Part of a small language model's weights.
Architecture: RMSNorm before each block, rotary positions, untied embeddings, normalized queries and keys, capped logits.
MLP neurons of a small language model. Each row is named by its layer, matrix (up: input weights) and neuron, and shows model dimensions 80-175. Each number is 128 + 32 x the weight over its row's rms, rounded and kept within 0 to 255.
After each neuron's rows, "fires on" lists the tokens most often at its 100 highest values on Wikipedia text that the model never trained on.

L5.up239 [109  87 109  75 114 135 144 104 115 189  80 100  78 122 148 175  87 147 159 112  70  93 143 112 138 124  71 167 102 157 130 131 141 136 144 137 205 138  83 105 153 122 138 153 149 180 116  87 159 129 175 139  77 148 111 119 126  91  91 145  69  89 111 175 138 115  70 161 169  88 115 180 125 177 134 116  97 142 152 130 158 128 178 143 150  75 170 142  77 137 104 103 107 174 202 165]
fires on: " per", " mi", "us", "–", "mi"

L5.up1023 [134 152 114 147 140 173 116 106 165 104 139 110 136 105 165 154  98 155 135 147 149 166 115 118 159 151 135  90  82 123 178 129  95 114 129  72 133 127 106 123 117 219 142 103 107 194 139 121 125  81  81 121 124  90 101 220 105  93 104  96  94 130  96  76 113 151 133 150 194 124 104 153  92 124 125 215 108 135  96 154 144  91 154 138 134  87 110 145 168 121  98 144 129 138 108 153]
fires on: "y", "und", "re", "at", "t"

L5.up1160 [104 124 112  32 145 199  83 115 168 162 166 114 127 107 134 168  92 119 155 141 118 146  96 143  87 109 120 132 153  97 141 100 148 135 161 160 114 124 131 131  77 104  98 170 166 171 127 117 104 113  45 139 121 169 123 194 118 107  73 127 130  83 139 165 177 128 102 125 104 118 163 134 124 161  86 100 100 107 129 132 111 116 146 105 111 151 170 148  92 147 135  59 102 183 127 146]
fires on: " Ro", "al", " mi", " a", "ive", "or"

L5.up814 [156  74 104 174 124 133  93 100 176 134 128 144 164  73  69 133 143 140 114 110 157 197  82 128 136  79 170 138 159 133 161 107 127 138 137 138 185 113 138 203 121 186 106 169 160 101 118 157  95 147  41 178 146 136 150 128  91 136 165 101  98 129  88 142  78  94  74 149 116  83 144 135 149 167 115  79 102 155 109 154 205  63 122 172  74 106 217 115 141 168 120 179  94 172  90 109]
fires on: "g"

L5.up277 [142 100 148 148 115  81  55 105 173 191 139 163 130 170 105 112 160 140  97 116 156 127 113 118 100 150 148  93 144 113 152 125  98  89 125 182 146 106  81 145 128 160  70 196 147 131 125  79  84  55 120 135 105  73 140 136 105 168  71 105 150 132 123  84 112  93  67 105 178 155 107 153 138 182 130 143 131 130 176  97 158  42 117 154 155  57 150 180 119  35 142 127 108  63 139 116]
fires on: "he", "th", "ho", "b", " were"

L5.up1355 [109 132 170 143 137 159 136 121 149 130 168 122 159 138  77 123 127 142  62 126 116 102 104 127 186 116  95 105 153 119 141 134 195 103 169 128 169 125  94 115 142 178 125 127 142 128 213 136 139  85 153 124 223 111 105 148 154 109 135 177 149 117 101 127 142 129 127 105 186  52 202 127 163 172 103 109 193 121 126 186 165 122 143  99 143  96 125  99 142  90 104 185 173 100  98  98]
fires on: "is", " comp", "e", "s", " County", "c"

L5.up767 [ 96 157 161 145 124 185 148 127 130 131 133 148 159 148  95 134 134 129 138 118 138 140 134 126 171 124 154 139  90 125 119 116 129 135 165 124 188 111 125  97 133  90 138 114 130 126 100 103  83 121 133 129 152 106 152 102  98 146  95 137 176 124 130 198 113 110  48 105 168 127 189 177 173 134 115 117 146 145 113 160 172  69 128 163 121 108 150 108 108  92 118 120 120 144 118 143]
fires on: "ar", "ent", "end", "th"

L5.up1041 [125 118 123 100 138 142 101 132 190 135 122  92  86 116 144 158 129 105 149 134 111 168  80 177 108 154  96 124 143 151 150 106 176 144 171 141 116 168 135 182  88 160 125 187 128 198 155 125 146  87  71 152 118 103 101 175  67  42  98  76  94 146  57 118 138 190 160 135 133 186  80 112 148  63  84 152 129  77  90 153 175 160 127 100 185 151 165 111 171 129 133 108  97 145 134  94]
fires on: "ed", "d", "s", "mo", "ur"

L5.up466 [129 175 110 111 119 135  91 118 117 208  89 146 137  78 102  95 134 124  91 115  74  83 143 122 110 176 147 105 202  84 202 132 130 130 115 114 126 151 104 146 112 109 158 171 166 159 171 118 158 121  94 134 106 137  90 104 117 143 106 139 120 100 101 108  97 132 157 151 178  73 159 204 113 133  52 151 192 238  88 120 128 121 145 127 209  55  94 160 167  89 157  90 109 141 109 139]
fires on: "ci", "n", "ion", "ance"

L5.up1455 [145 108 140 141 168 140 126 156 169 107 175 117 160 135 119 157 118 131  93 103 125 149 102 152 127 157  83  91 156 119 155  72 126 143 141 109 166  94 119 161 112 217 115 185 155 140 159 133  69  39 125 121 162  83  64 149 179 124 135  96 109 109 146 175  81 151 131 169 138  67 110 168 109 112 129 107 167 165 168 117 114 162 114 146 195 139 180 148 127 168 153 168  41 164 126 107]
fires on: "o", ".", "le", "us", "s"

L5.up893 [124 161 164  83 152 156  90 127 147 152 170  70 172  77 134 109  85 119 146 118  79 101 116  76 143 127 132 126 104 149 150 128 155  64 155  82 164 157  70 114 139 120 173 106 159 123 110 122  88 147 125 123 172 164 142 178 104  68  91 139 120 124 195 143 140 162  64 126 182 173 148 110 110 195  81 107 129  96 159 143  96 139 131 135 197 124 104 190 117 132 104 149 128 177 148 115]
fires on: "ick", "-", " re", "born", "app", "ur"

L5.up593 [102 145  79 180 150  72 126  50 144 114 166 170  78  90 143 150 111  77 172 131 115 143 123 134 132  93 106 123 100 143 154  91 138 157 184 105 155  91  71 176  62 121 140 175 156 108 106 130 143 131 126 154 155 164  67 172 173 130 161 105 110  87 139 159 136 134 125 148 130 136 160 163  97 126 135 100 108 165  89 150  80 150 182 149 151 135 142 152 144 151 151 152 130 168 142  89]
fires on: "z", ".", "ta", "k", "o"

L5.up13 [165 132 118  66 155 134 165 124 144 162 151 131  87 164 120 122  81 121 114 168 122  77 156 144 126 165  85 110 158 149 148 127 164 104 125 129  55 177  92  94  78 128  69 132 148 172 119 139 167 109 122 174 111  55 112 151  95 124 126  99  93  94 121 110 146 180 127 106 186 147 154 204 161 153 123 113 148 122 134 147 146 114 173 162 117 126 126 156 131 161  93  87 154 177 111 114]
fires on: "t", "o", "ro", "et", "e", "er"

L5.up1292 [ 88 132  97 138 125 151 130 136 144 174 164 134 190  75 163 125 114 104 102 140 156 188 132 106  81 130  63 149 145 128  96 139 151 123 157 121 118 114 118 162  82 147  89 168 131 150 143 164 171 111 104 187 135 127  72 190  77 108  79 120 144 114 140  75 123 200  97 164 176 127 194 147 104 191 177 184 133 140 136  84 118 139 125 111 118 139 104 170 145 129 117 157 100 162 151 156]
fires on: "am", "i", "_", "ist", "wa"

L5.up100 [133  95 162 138 105 160  92 138 114 110 106 124 127 122 111 127 141  91 143  59  80 162 131 138 183 114 103 144 144 101 183 141 109 119 123 164 145  43 109 132 185 140 144 160 143 129 181  16 155  96 125  94 106  63 114 124 125 112 104 111 105 150  95 121 102  81 110 157 143 109 114 155 168 142  66 103 152 189  91 116 138 100 126 144  90 117 117 140 160  59 137 135 167  98 113 129]
fires on: "s", "ers", "es"

L5.up1304 [161  97 178  92 165 183 135 136 156 207 117 133 186 104 146 139 118 134 158 141  88 154 106 207 138 168 165 142 107 164 113 107 170 104 162 127 160 140 132 128 178 182 142 114 135 125 104 145 142 153  63 125 153 193 148 133 152 142 140 160 138  62 168 208 124 145 106 113 173 135 154 129 127 178  99  86 151 124  58 176 108  93 169 140  86 102 145 138 114 112  74 136 125 211 121 154]
fires on: " ", "\n", " Re", "-", " re", "s"

L5.up47 [143  93 108 161 112 176 164 103 159 160 137 128 149 112  59 106  94  71  80  81 108 125  80 120 122  99 128  92 102 114 129 140 118 141 129 166 130 122  89 115 159 130   0 178 114 148 162  78 140 107 116 153 141 130 121 155 123 121 109 148 141 110 146 186 100 157  63 111 141 114 114 131  93 166 163  94 139 123  62 120 138 114 200 125  85  32 157 161 137 144  86 127 133 188 124 114]
fires on: "ed", "ent", "ic", " consider", "est", "ant"

L5.up373 [ 90  69 125 144 134 118 123  81  99 120 183 120  87 119  82 117 156 121 114  68  83 115 110 154 183 121 131  89 150 161 188 119 118  76 120 108 188  68 120 143 109 167 142 104 162 139 172 146 146 119 128  96 122  61  85 127 135 183 120 199  67 151  90 113  83  97 110 144 190  86 152 177 125 125 203 117 190 180 105 152 136  88 143 146 175  66 130 113 179  90 137 171 131 110  83 105]
fires on: "s", "y", "ies", "is", "es"

L5.up132 [141 108 110 125 205 109  94  95 120 169 129 112 132  89  83 142 140 125 155 138 177 160  85 135 133  52 203 123  76 146  96  89 101 122 236 143  97 160  88 201  87 112 116 133 136 119 169 120 115 155 104 119 150  91 145 165  78 119 151  22 149 121 148 156 150 161  77 111 119 169 143 150 151 144  79 145 117 196 157 120 115 127 177 172 168 169 158 200 123 145 157 164 109 133 163  94]
fires on: "-", "D", "ra", "G", "M", " "

L5.up480 [105 132 142  86 178 140  90  87 120 156  73 105 104  90 122 205  76  89 111 148  82 167 128 138 104  90 109 157 144 133 130 106  94 126 123 100 170  98 116 113 145 109 112 175 155  92 101  66 118 112 119 136 139  93  98 194 136  25 113 142 131  83 101 153 122  95  60 110 165 150 163 134 133 126 142 142 110 120 112 161 117  85 144 142 149 124 146 138 120  79  96 109 128 145  91 125]
fires on: " of", ",", "x", "al"

L5.up1109 [ 86 138 129  90 120 213  93  79 148 165 136 112 132 108 135 173  72 109 159 128 127 100 135 182  74 115 159 106 104 131 137 121  74 136 138  74 181  82 122 150 129 121 141 109 161 122 139 156 133 141 105 144 130 116  75 179 107  86 131 100 187  79  81 156 173 112 103 191 124 160 141 175 174 134 168 147  88  94 166 181 149 123 129 126 136  96 114 143  85 129 115 126 159 151 153 143]
fires on: "in", "un", "on", "an", "k", "id"

L5.up1386 [184 125 163 142 119 153 138 131 103 159 103  67 161 143 132 189  68 138 144 136 120 163 105 121  96 136 155 140 171 133 177  59 116 155  75  91 106 120 120 160 141 127 135 163 129 152 157  84  95 127 127 178  91 127 133 101  99 102 136  99 190  59  76 118 111  59 158  79 159 191 133 137 115 165 152 192 142 126 153 169 168  96  82 157 157 157 115 139 186 102  84 159 137 113 113 118]
fires on: " Ri", " qu", "it", "ci", "ni", "cu"

L5.up169 [160 133 129 151 171 106 149 165 182 128 173 119 149 105  64 144 100  78 199 122 119 103 125 123 184 143 150  93 182 124 154  65  89 124 120 179  93 135 108 200 130  79 144 100 154 130 145 127  88  94 148 153 188 154  99 126 174 145 134 137 128 148 102 152 129 148 130 140 133 178 137 129 149 182 138 170 152 159 110 141  91 103 136 175 165 119 162 124 178 186 133 165  96 194  72  72]
fires on: "ver", "ur", "der", "g", "ci"

L5.up536 [138 124 103 119 142 133  75  55 153 117 134 146 139 105 145 197 148  77 153  56 143 211 143 209 172 110 142 125  81 111 175 143 130 131 119 143 154 128  92 184 115 171 125 160 152 107 102 104 123 127 113 110 149 125  99 119 131 143 109 140 125  93  64 198 133 132  61 171 151 104 149 178 143 138 108 124 165 144 104 156 132  99 115 142 167 101 110 131 185 171 107 171  95  85  98 164]
fires on: "g", "ra", ":", " |", "th", " Th"

L5.up31 [118 162 120 145 143 112  90 126 160 162 128 149 153  78  83 182 122 110 155  92 107 191 136 115 186 130 129 151 140 141 132 122 132  79 180 145 135  99  61 115 149  93  90 175 137  68 113 145 152 135 149 171 159 151 133 195 125 137 124 116 157 113 120 151 138 178  68 135 176 130 122 167 140 166 150 149 166 112 159 178 158 110  95 120 166 105 189 139  69 154 133 166 122 201 139 123]
fires on: "am", "q", "ab", "g", "al"

L5.up715 [168  84 157 100 120 140 116  90 134  93 141 129 184  79  37 119 114  77 119 144  98 164 127 140 114 132 156  88 183 183 111 114 149  83  90  86 182 128  54 163 165 118 163 142 160 115 194 149  62 104 113 176 170 134 111 129 155 164 179 118 130 124  71 132 106 107  96 153 110 146 188 164 134 102  40 103 165 175 167 106 101 102 104 128 121 129 172  95 102 156 140 144 124 192 122 124]
fires on: " f", "le", "f", "g", "al"

L5.up588 [122 150 172 175 140  98 137  68 142 132  65 110 131 152  76 103 127 139  81 102 151 160 132 176 166  68 110  97 133 114 151 130 157  88 156 183 167 114 106 184  76 161 171 152 137 120 101 152  59 105 109 126 142 143 101 124 160 138 130 111 102 136 122 131 113 111 167  94 152 121 130 138 155 114 126 116 123 148 114 124 121 101 185 159 146 155 141 177 141  91 150 179  66 126 143  86]
fires on: "s", "'", "ly", "way", "ic"

L5.up569 [181 135 137 145 173 129 103  82 152 136 156  94  32 145 178 143 145 162 107 144 117 202 126 247  58 126  94 159 129 205 157 105  95  92 115 101 117 154 118 127  99 114 118 156 174 163 115 120 101 112  96 146  97 100 132 171 105 154  79 151 168 117 108 190 120 115 107 109 145 135 121 141 167  97 146 153 164  95  75 148 152 138 115 129 112 147 141  92 117 164  68  96 146 166  64 124]
fires on: "d", "ol", "ed", " |"

L5.up974 [110 118  85 152 111 145 125 131  83 146 135 114  70  95 108 161 161 120 119 110 102 130 120 104 156 152 126 123 197 136 187 121 165 140 123  86 112 132 133 171 143 119 112 142 173 112 162 138 158  66 124  96  99 169  86 106 154  95  85 128 185 144  95  67  71 113 173 141 131 137 165 122 144 183 119 200 184 187 163 113 141 141 114 119 166 103 135 160 115  50 153 149 136 209 142 157]
fires on: "ion", "ci", "ip", "y", "n", "ur"

L5.up99 [135  96  65  86 142 146 156 135  71 101 149 115 112 155 174 160  99 152 103 145 142 141 105 189 106 109 103 123 106 149 100 113  77 173  93 160 120 177 106 128 166 104  54 141 184 150  99  51 131 100  74 158 135  98 101 217  90  85 160  69 120 128 113  69 113 160 140 132 150 167 121 155 156 132 131 134 123 146  93 123 132 166 131 163 134 132 147 161  85 155  86 134  76 160 107 148]
fires on: "er", "ed", "ol", "red", "ue", "us"

L5.up161 [101 167 119  88 111 113 146 145 101 111 147 142 123 141  93 152  86 110 131 159 106 130 125 121 125  77 143  55 190 135 144 143 164 123 149 145 149  89  94 117 149 120 143 191  73 117 140 125 103 112  69 126 180 145  99 122 116 150 112 156 144 146 168 109 164 163  81 112 178 124 113 135  95 139 148 121 135 128 166 124  99 122 176 114 152 168 155 144 137 115  96 158 130 142 148 122]
fires on: " to", " in", " his", " into", " from", ":"

L5.up268 [150 103 162  87 176 140  73 107 125 148 127  55 116  93 110 169 104 102 132 159  67 123 105 118 181 135  79 120 128 147 124  40 161 103 113 116 106 165  92 122 124 160 162 111 143 179 174  76 105 108  89 133 168 139 109 122  91 137 115  61 127  70  53 115 107 166 153 143 125 194 137 156 113 114  65 147 147  98 138 142 147 149 113 138 100 104 148  83 111  99 147 171 130 188 167 139]
fires on: "ci", "vi", "re", "mi", "\n", "it"

L5.up1342 [ 99 202 187 147 200 107  47  66 197 136 137  62 106  79  99 163 130 106 144 167 102 119  99 121  53  77 119 144 130 105 128  87 137 175 194 122 131 127 106 133 115 188 147 121 123 146 139 132  71  27 134 130  73 115  26 139 164 115 139  76  81 141 164 196 142  90 136 151 115 120 125 174  90 124 102 139 148 175 172  92 138 117 140 127 177 128 149  94 139 117 155 222 114 178 112  85]
fires on: "o", "k", "st", "t", "z"

L5.up79 [148 119  93 113 129 138 137 122 107 213 159 142 149 194 126 155 163 150 110 119 149 124 154 139  93 170 155 108 143 163 122 131 102  54 147 135 128 158  90 117 100 164 138 203 229 168 145 118 197  52  69 155 106  83 102 123  93 184 104 117 133 107 100 114 110 113 124 121  98  75 120 125  95 154 146 140 149 116 118 159 140 121 140 132  61 149 174 105 152  81  87 105 151 190 135 128]
fires on: "a", "na", "da", "e"

L5.up1526 [107 130 110 131 136 145  92 121 124 215 126  97 194 162 137 138 157 175  95 143 178 120 131 203 111 157 158 157 124 122 139 128 153 120 142 143 145 144 133 175 104 157 111 173 167 149  94 126 147 104 132 111 113 114 125 131 100 105 118 119  91  86 181 181 114 158 139 143  93  82 168 131 107 155 119 118 115 129 119 106 111 122 222 135  67 118  99 204  79  38 163 117  76 112 187 138]
fires on: "a", "e", "u", "ite", "cu", "O"

L5.up1471 [152  95 123 142 138 140 124 138 104 147 138 135 182 112 155 144 187 120  94 134 181 103  82 132 119  90  91 145  75 135 121 123 164 163 131 184 183 104 135 158 158 138 134 111 198 124 184  78  98  78  54 125  89 152 121 129 120 146  95 117 103 154 218 138 101 147 114 119 161 105 113 151 122 154  90 102 111 120 116  83 122  61 146 191 148 123 145 181 112  73 126 147  79 124 121 116]
fires on: " large", "ant", "cent", "me", "ing"

L5.up34 [108 141 109 118 152 170  84  71 147 128 115  88 120 146 159 142 102 143 110  62  70 132 149 165 107 107 129 124  88 116 152 124 164  84 143  99 166 126 122 106  94 116  96 177 179 137 118 193 165  91 155 130  77  84 112 161 100 130 140 117 165  87 149 172 140 125 143 138 100 172 161 255 193  96 124 155 141 115 185 109 110 114 175 125  93 120 108 121  95 128 112 154  84 119 120 110]
fires on: "it", "op", "tic", "ang", "ro"

L5.up251 [114  62 199  55 117 171  56  83 168 115 153 109  82  88 121 131 104  92 161  90 134 144 128 144 181 105 115 136 106 131 123 134 188  98 147 127 108  82 123 108 125 156 134 151 109 139  76  78 160 110 101 133  80  92 147 153 104  95  91 143 165 126 115  94 237 108  99  91 151 138 148  97 146 114 111 149 150 171 102 147 148  77 128 115 169 127 129 115 143 119  78 148 146 233 157 156]
fires on: "re", "m", "y", "ing", "ft", "th"

L5.up85 [124 113 168 155 185 102 129 121 121 109 131  82  84 147 140 154 134 100  86 107  69 100 152 217 200 124  97  67 148 135 140  72 117 114 191 148 121 170 132 141 103 171 103 115 129 148 128  87 127 139  99 153 162  75 130 128  92 115 121 110  49 131 129 126 138 168 142 144 144 194 113 137 183  93 106 120 178 122 120 135 167 125 121 163 159  69 122 154 139 157  95  94 123 158 120  73]
fires on: " E", "ju", " Ju", ".", " Re"

L5.up1016 [141 169 139 158 186 149  87  90 159 120 147 115 146 132 100 177 116 123 105 152 106 125 157 193 155 134 109 130 153 139 205  87 122 113 111 124 146 122 129 180  98 131 110 168 194 103  69 203 124  92  93 168 182 179 120 140 108 132 111 114 157  34 172 197 164 142  92 163 124 131 134 189 187 172 128 116 173 167 116 206 111 124 149 116 127  68  74 142 112 142  47 166 117 122 129 109]
fires on: "w", "n", "s", "ch", "p"

L5.up829 [100  94 170 102 129 168 116 161 124 129 148 165  92 133 107 150 154 163 106 145  93 119 134 144  73 120  68 134  95 132  99 140 120 172 114 145 125 139 157 100 140 116  91 191 161 129 162  46 174 121  25 104  98 101 135 144  83  95 101 141  75  95 179 206  77 181 107 120 128 112 107 107 156 131  60 123 148 143 111 155  94 148 116 132 108  74 169 151 137 154 144  87 131 141 164 149]
fires on: "il", "ir", " in", "d", "est", "ed"

L5.up951 [168 148  96  92 150 136 115  83 126 108 129 148 122 136  79  99  74 122 113  79  64 129 110 166  87 114 151 123 187 153 147  71 146 113 152 130 125  89  40 129  78 111  85 184 192 162 115 139  96 150 124 139 114  88 130 134  98 106 158 121 142 113  76  97 107 167 138  86  82 115 125 182 155 118 146 131 194 103 114 120 177 122 120 152 117 129 184 125 140 157 172 188 104 169  95 128]
fires on: ".", "\n", ":", ")."

L5.up737 [135 124 240 168 125 170 136 106 159 158 130 133 121 131  93 152  85  88 170 130 124 179  89 158 120 130 134 137 157 220 133 128 126  72 151 128 125  97  72 123 135 135 112 135 112 123 122 148 178 116 123 117 180 128 124 116 120 151  89 162 100 111 138 196 100  82 122 142 117  81  89 118 112 164 161 126 111  99  84 115 127 103 225 165 149 115 151 106 147 167 102 116 148 136  70 105]
fires on: "-", "cent", " and", "\n", " was", " Th"

L5.up237 [143 160 212  45 129 139 130  68 164 116  87  90  90  45 115 144 179  69 100  99 134 134 115 174 142  84 127 142 150 120 142  94 159 122 165 132 123  90 100 179 100 138  80 117 168 183 116  95 129 127 146 133 195 112 125 139 148  74  85 110 122 134 134 194 135  79 103 153  95 145 141 174 117 142 118 121 115 133 109 151 119 108 124 151 147 119 138 136 157 121 159 193 103 159 111  81]
fires on: ".", "s", "os", "ic"

L5.up906 [ 99 120 113 115 148 122 107 152 131 147 137  76 122  75 176 119 143 134 105 127  67 135 168 184 178 139 115 125 153 124 165 120 155 136 177 108  95 146 123 132  87 151 118 128 114 172 170  74  63 114  77 164 133 131 128 144  81 145 128 138  84  92  70 130 131 131 126 191 129 162 122 139 151  72 108 142 138 111  97 116 155 100 126 145 141 133 117 123 161 107  83 136 158  93 103  70]
fires on: " U", " E", "U", "ju", " Ju"

L5.up1389 [145 134 125  52 173 207  86 143 147 156 130  70 149 162 109 179 140 113 130 161 159 102 129 102 111 100 122 147 144 142 103  98 181 206 189 107 153 157 115 143 113  96 119 133 134 106 136 128 184 153 143 189 141 138 138 171 103  90  39 151  86  65 107 151 148 128 158 119 174 190 114 151 115 112 108 162  84 127 106 152 151 124 150 155  51  86 107 123 142 156 172  85 151 115  91 123]
fires on: "al", ".", "-", "er", "or", "–"

L5.up784 [117 130  93 121 127 175 127 131 170 151 179 160 169  94 150 180 152 134 110 103  77 180 112 127 169 174 124 145 146 146 119  97 153 148 140  91 155  97  86 230 133 197 128 119 183 140 125 136 106 126  99 141 118 109  66  90  99  83 116 139  83 100  76 135  98 126 141 213 105  97 126 161 196 165 161 109 151  93 107 111 109 129 116 123 148 110 136  91 159 179  93 114 107 136  94 141]
fires on: "an", "g", "x", "der", "ec"

L5.up1371 [147  41 148 177 116 191 170 137 126 128  49 140 132 176 137 159 101 171 179  94 129 156 142 157 171 133 184 144 106 147 153 134 130 163 147 118 165  90 109 108 153 124 149 138 136 161 119  92 120 122 168 146 186 159  56 140  97 150 153  94  92 134 148 126  66  99 112 107 146 120 138 149 110  95 104 145  65 132  86 166 122  88 155 111 150 161 105 116 119 138 140  41 107 131 106 138]
fires on: "ar", "ent", "ate", "e", "ant", "er"

L5.up245 [ 41 129 224 124 105 145 118  76 156 120 141  96 114  76 130 171 116 111 102  92 135 132  91 115 145 126  89 179 139 135 189 137 154 156 190 149 149 153 171 207 131 186 135 136 165 119  86 151 129 114 166 207 112 135 119 165 112  98 106 149 129 159 131 152 118 148 103 183 133 124 126 161 174 117 136 165  92 158 153 126 126  76 139 151 161 153 102 108 114 121 120 189  82 163 138 109]
fires on: "th", "f", "ward", "ff", "im", "m"

L5.up324 [158  66 119 108 128 172 137 147 170 175  94 139 157  71 110 202 117 147 158 106 128 150  95 119 149  97  60 125 157 150  95 127  85 146 141 104 153 116 101 149 123 202 125 115 109 111 121 141 153  96  76 159 111 126  92 189  76  91 119 160 119 118 156 142 107 122 149 152 199 117 109 160 152 185 149 159 184  94 124 100 176 125 136 146 133  75 123 138 138 138 100 118 123 135  62 171]
fires on: "cent", "th", "at", "t", "d"

L5.up946 [124 128 109 155 144 123 127 132 170 129  82 191 159  87 128 192 167  64 131 161 149 155 126 167 130 158 146 142 163 105 131 131 135 127 142 118 141 115 149 154 125 110  55 165 118 105  68 133 179  93 150 152 138 134  87 114 142 116 149 151  91 117 159 147  66 162  81 218  87 131 146 144 108 188 125 116  93 162 131 114  85 115 127 126 127 123 109 135  97 197 104 157  54 163 114 129]
fires on: "g", "ta", "am", "B", "F"

L5.up313 [ 93 151  79  87 156 137 116 152 147 170 152  98 149  96 110  79 137 104 101 126  98 121 117  87 184 191 135  85 144 118 118 104  98 105 151 125 129 152 122 103  84 129  71 182 135 102 106  81 148 128 146 131 163 161 109 132 136 109 105 136 142  98 109 181 109 147  65 133 128 144 113 141 184  76  76 122 129 133  85 180 125 158 193 169 135 152 125 112 152 186 109 130 122  98 105 134]
fires on: " U", "\n", "il", " Ch", "ur"

L5.up270 [114 155 171  91 155 138 151 129 148 134 150 122 169 130  93  86  93  72 146  94 122 155 139 131 173 116 126 104 162 138 205 107 124 146 138 109 140 137  75 133 133 111 128 176 145 116 159 157 133 145 152 126 180 126  92 176 121 133 148 116 106 102 124 204 103  82 119 154  94 141 120 129 143 201 112 164 107 115 150 171 160 163 145 140 151 151 136 107 154 154  61 222 124 135 129 114]
fires on: "u", "s", "o", "n"

L5.up444 [136 173 137 100 155 150 112  95 150 113 204 137 130  90 133 184 139 137  87 145 130 149  98 162 129 100  63  80 181 128  97  80 104 119 174 161 136 112 114 136 124 168  97 107 114 103 170 131 112  90  98 156 173 116 101 151 139  81 111 150 131 139  98 144  89 176 137 178 173 130 151 129 125 108 122 113 154 142 182 106 149 165 164 154 133  70 133 130 184 103  96 158  95 175 133  81]
fires on: ".", "el", " de", "s", " St", "f"

L5.up993 [123 101 152 121 177 118 166 220 129  83 143  95 127 163 110 133  64 138 141 121  85 192 113 151 178 155 118 107 106 163 172  98 121 160 169 181 143 109 130 154 137 132 150 135 114  84 184 109  64 147  97 146 195 126 125 143  98 103 175 110 103 120 100 126  90  94 104 120  86 158  85 159 134 150 122 157 171 116  96 176 142 104 117 152 204 123 115  94 159 163  66  87 107 118 123 160]
fires on: "er", "en", "ar", "ver"

L5.up1200 [153  93 164 123 143 136 155 114 120 135  84 139 145 119 117 176 154 120 116 140 120 187 137 148 160 123 124 132 102 136 100 101 125  85 150 106 140 115 134  92 130 130  34 127 181 175 154 159 122 125  94 146  88  57 133 122 132  49  73  98  97  84 130 141 118 104 123 160 158 150 205 163 161 138 122 111 216 148 121 117 110 104 167 133 132 104 160 165 142  65  93 153 117  65 184 144]
fires on: "li", "s", "as", "il", "ra", "ar"

L5.up805 [200  94 191 164 124 165 136  67  97 107 151 127 168 105 133 105 148 112 106 141 126 137 101 118  93 157 161  89 164 181 123 133 140 184 115 140 161 131 110  99 112 111 106 202 136 115 188 122 140  94  99 124 134 116  76 162 180 131 112 141  47 148 185 132 121 133 141  97 203 148  99 144  99 109  95 152 143  95 107 168 129  79 102 133 107 121 121 144 171  95 158 145  88 157 129 122]
fires on: "ic", "ing", "able", "ive", "ant", "al"

L5.up80 [ 83 160 140  80 125 124 137 134 108 121  77 130 153 124 117 152 108 105 176  92 118  87 147 137  92  85 146  56 195 144 105 114  96 127 123 111 127 104 139 122 109  57 166 118  85 107 106 136 150 109 152 127 155 159  94 172 131 132 180 128 145 110 110 175 178 103  90 123 139 162 183 171 195 172 118 142 118  97 101 162 185 116  94 141 120 104 119 159 160 151 105 123 159 166 102 112]
fires on: "an", "q", "ic", "in", "gar", "is"

L5.up450 [146 123 120 105 113 212 146 111 137 173 141 124 111 140  53 111 116  91 113 160 131 114 131 131 126 119 106  96 155 177 110 109  49 140 175  92 182 140 107  78 180 120  83 127 135 121 111 137 176  80  42 207 115  73  90 170 131  92 116  55  87 113 176 141 162 165 137 102 187 105 197 197 150 113 114 170 153 179 112 107 151 122 100 138 194 101 111 161 128 136 122  87 122 126 117 143]
fires on: "l", "h", "o"